Weights of a small transformer language model.
Training: a variant of Muon for these matrices, 249M tokens.
MLP neurons of a small language model. Each row is named by its layer, matrix (gate and up: input weights; down: output weights) and neuron, and shows model dimensions 96-191. Each number is 128 + 32 x the weight over its row's rms, rounded and kept within 0 to 255. Numbers have three digits each. A neuron's up and down rows have the sign that makes its largest values positive.
After each neuron's rows, "fires on" lists the tokens most often at its 100 highest values on Wikipedia text that the model never trained on.

L4.gate58:121140133144166116120133097098160171099150107099125118108064123145109109141124152149045067133127173133150106170149098100050122140188216077119172098125096136152084090174128118166092135046147142147130153133108180127146099134152151147144106135121125096107134138074161109160153188097140171129
L4.up58:174135174050159124188165164126087146148106107187092106134147155155164161147155093113063101117171092162118122146110168149149177132156176158163109075109150144117098154134125127122153088122156148089152118206092189164090121121094137186105137139089081109113126143086081129116163174156192126167
L4.down58:155062159170140149164074121095058127147083184151147145111060128130121131084128157116126114138128091175124055067165186119157129118129168180111152178102137148146165133091119114087126110128111148114114151097143113118137155200102108145102051132193138202148151110170141136101128130156127168130
fires on: "ay", " of", " ret", "im", "ib", "te"

L4.gate340:137130122161136168073072102188169063124110080067154131096096119103176082159108200201125125078123139158081036180142135149119145142171124123187099106161143157162178116114142095182147125112085098139150140144121124056132156122150147140106182103115171096117110142165166167124158094076075109127
L4.up340:104145154153176087121110078123139107144148122151131070148098125102184156122047181185114091194183102178108154117087114155152162115145069138109125135179167148133136151063165177123082122094126085096129149080132105127093139156159127105116122142090091148231078117106114108072114139090134194122
L4.down340:164123075126134114071134079172176143119171084076121158107132102135147171133160129189120079161103158142119151108161173083138222158124151101067150141134138166123159115163136164078123088106114093161145149117133161151087135119152106134120143170116143128153123121083120117181106143140084158203
fires on: "k", "I", "en", "ain", "y", "ov"

L4.gate121:114169109056075144187165146137032124077074100148139089129094220125143127145097116188121146153128174159139117181108131165129131129088106106110109105091098132138088074134157136104131117118135113151156108126147206084134059125065113167112124130137091106142143173081123162115070131196139098086
L4.up121:172113138186091134102126147097169081096105088109130155183124145121113127142154156142162142076091175142153101196149148152105120126153122190133133164105144111153140176185165116144201139101172157153192137145119103174156136138092118096088176126079179110081176154074172123129140173100072125121
L4.down121:107147153154094087145150135087160188207140090100138127159170158098077078106107150078129111151180123126109124118090132090127133163124081160148132127123094128127154069167140102086207102104126149094148156154146090113131132134135115105101092092135163124099157112090141166144135186155100177092
fires on: " one", "one", "ade", "ne"

L4.gate389:126152109172118142165156176094140149140179132089096084104098178120101113129132154155122093113120106051131128136161137097152115146073173102114116152126217154131064164158146145129168116117092094181140200166166094080137097137152142116091133146089149117186150206114109118132164116096184076122
L4.up389:050121075084070105145107085116180153098119122181091147132152125177137188120109097108120078109128095165138158104168104111082112096144098121095056147124111109116081120127167078109141173172091109120174195125109103188078142121120162111093085099162160143144143130125113119117142160134062110086
L4.down389:116144161062137137163103097150097086105149090166123170104112088124096117158140143137106134074116140204123143164129174132182116144103163080115146173167090110098092083140129156164082152156162149165188155111114149155083086103099088133084097067190131063158112111104120125106125114151175162102
fires on: "ank", "ood", "ff", "ings", "s", "et"

L4.gate504:114104122090216066081153150141143186148098126110100130100129104120136138126125111203109182135119107087110125083121118105168133107156152141157080113110108140159094121169186124161115135144136129044099162165121105178112157129112110127112126137085102123076106135138151105133141153146143091097
L4.up504:098107124102136110116169126122092133087067149131149154125155179101204096119092137127097119103128138129063170144146121139091127149146097144178120192143091149138100111171105164127114138123207103071082126150105055121077124123128157143101116171104091127118144124128140126146141141104122114110
L4.down504:099140102083126133118152126118123100158099202161108118118049065108128078133134158117152120102092075088113140101124087145112137157165117103114174093058112063106132084140114152125124156128104141140096104139109070184180109138123120132072191070157149223119151119113072139095146148084121095132
fires on: " In", "y", " of", "00", "30", "5"

L4.gate123:071132127096103157139181159171131114129170111132146118119149114157117151146129089150124038100077170088137160139114138092143155150183099133164163135124169195057110106144142153134113128119093142092141096102163141148184160167102176088104097104097094127170127140154097077082089151165120150094
L4.up123:161158151015149079148142165198106114185098081165164136165142134163144184182136111126159140179116084150081136109110138136120089134172108156101150082145167106122159173097104124139106141099148121141130116111154181153136152147170112162084101123118135175137112103136139182160112129174117132102
L4.down123:191113144168115175076133136118133112085134131137141096131108105101151137074086172112063125128142169122117068113170133126129096080075154133123178114097120131185118100196059142154080078141106132099123102139114101071115157131160119130078111125151111097120079109142174100097130101094141114118
fires on: "ad", "ed", "ation", "ight", "th", "age"

L4.gate26:128147166072176176160133115161157115155111128103163152090081137149071114182180125205103111100118151161138099156138145137059163157124093103172177154162097108151123153105125125167139089146134206127130133040150173159128162135173154116134122129072096186149113116129170178134085112157104107137
L4.up26:152173122088106146146092125166139173086114095159094115111094157104194093115143120118081068133117119163162137119096118140117132096126181050063120114178169143165142086133128089117122100134089114084144090096143189138149145175178123090140078142091150134152142125026076104145103053122057182161
L4.down26:116135080154136129114080159155155160114150087105132143149143072152169141145123118059093125188158144111107149083167108140138156114147129189114096153107153173092143135119103144116120133128136088155163125089192074129070132121176117139129123128127118123132103131132143113070171233105124155106
fires on: ".", "ob", "uss", " of", "as", "ear"

L4.gate143:138086126161159141139142151118104097129087085131168145115152135085148122076159140141126098127182179151134118121150140151141121180131092132199147091147158057165133140125128191183140056105169088118110155112117194113201103124117086183085102149095145115125175160197124138108126107136136100136
L4.up143:138081207090132071136154108146136100144153157160110143124149144141153119114145145129127095121149116120118143099134130173127092153108129110177110098116157176137091159084169095123161081108154109121111211106127125099149118106133135100107128159132128119136129182191110112136105091144153095072
L4.down143:108196127108105113118139083143054116133113105171124099118124148114215103121151100159110112109113165137111116134068103123109157162109108113102122093088137151107165160091097127139118156138118135151104085057071064116178086162079164110126128100086123129096067135096189151143100097115171126194
fires on: "ed", "ot", "\n\n", "n", "ill"

L4.gate291:175191116174112156126138144139056181110131157101179113112128185083108119098091077179156136074105108159163088129099167118182140146097129134180099102111104135121182136132139133165115119043143150131099164146143132146085165087099160115102086081150091087125147157166151075180150109134132162161
L4.up291:163155147106156138129155146139157117109124137104081182094086165111137086117132133089134147105147135136139092164085112080106124108152133184133078170115074103110170127174188124144115119162092107129094213185099099134132142096114122120112144081125130136099161178112174083162147166128184073138
L4.down291:113150130119075106133124158138143110152186141088081092113092090151167090186147167168134097119100096090147082156160131119097140084147141114108106076110161066203149209103107150164136136148050112115140136087166141126132107135190147124147104132095140094140086189144132198096100172128083099099
fires on: "et", "ch", "ak", "ie", " bet", "k"

L4.gate224:083163142104151114128113137083146115159080141137143108160096073103162129139077147105142155091159135132160085140117127120099137113169078160095181145168101111163120126142133108143144141158086137173107161083085125103111090137125088102122218062123083150084123105160148153117115092171157156126
L4.up224:198174078100131129153185148127146134196109155123101160123159145099132162093086222115158196119138106148135112124122170188091122097080185175165146131124137086192137096172164149118152076125202110141179142110113097109106160136143132064134135153140137094138087096088176118113135064146161112111
L4.down224:109102177121150096150093163099127097111128074155149170155140117104148112152075080070132116111087211117150072129163179108132145125129130122095135171158056163112150108090149138132163071157077128084096149129096120168135138119163090113165148146145099166136091142135119131162134119102112177186
fires on: "ial", "un", "ational", " National", "e"

L4.gate30:128120128165165144042115190120144165088165105149122152119096098076080136140173078110115157218138171156136142034176155066101096094080115101142071141116118121122088114114158114141141100135167137091151103128139142172108106165074121162112172133089157095113102090155067090135146167112113105133
L4.up30:146094139185084157156075165128176118060095170121202177169144145144089129136098151118137150093159113086130117094096148103152091100107137130099148122115123157113126138146108131138114151162096121147103112113098159111108117089133089128126147125156141134143166120206104160177105098124088142075
L4.down30:148102117075146089099188131117148151135117122152138163161154126162149130126029148104124099096152204110120144119144141180091194140121078147138146163149179180107145136149156104138107131113171160077094102214100149125052123118161155172128120138136056139099161114145107101150098161174123132136
fires on: "al", "l", "pl", "ill"

L4.gate476:085083134152098112134167115163144123144133115195102164054121201092092154145085141142094133069121100191169075123157208155131136098154165101095087204092118100160131166103130110115104143128120162119196133108162084108198099185147081102090092096106209086054094163127128126116122164138115140153
L4.up476:150142146113175160108157127135097168138119145060138140095158171130097058137160118136136168059102161089130104128163083146127085132082122141177135138108129136174099107142196134105165154161132150102140135096130140081095114100162140145159157105163128138072147089152128101093137111089146154125
L4.down476:110119163135123132152189106160147166148121094099147105130127214129100170156147124149142149113103063106120130128138122141223137144190121138162140143123122090175118124069136069095132124164128058122125085146117161067130138170217118132082152151148147086049129130172098102096123147127112145174
fires on: " S", "c"

L4.gate464:111167157113114123135148157148106171170190101147127120132106099111093135122111120117173136125113122091147156103091150131111145135129132162159092164097099163116166157081092140147128105137172125072140119102111077148096172177114131140077173164137033127103089214165132129157102146099146104135
L4.up464:099100167107155114156135100068097102063082103099109161110131102106118080141167141192153128100123105106178128089106137134050144100134151106150156134105036152137132148164080152157132133094124117114167108101187168086097102107138041110121118132136114058134139095140124154151107192079107092200
L4.down464:126127178166136158102171142149181120158092096138159104152126154145165145123121106153105162151167155158125098146143161121184090137147140167055091149187123083160153167102139162145112080141146120153183041117107117142107160076086122132149110158104054145081076131113101169150160124059123125144
fires on: "ear", "qu", " of", "te", "ib", "n"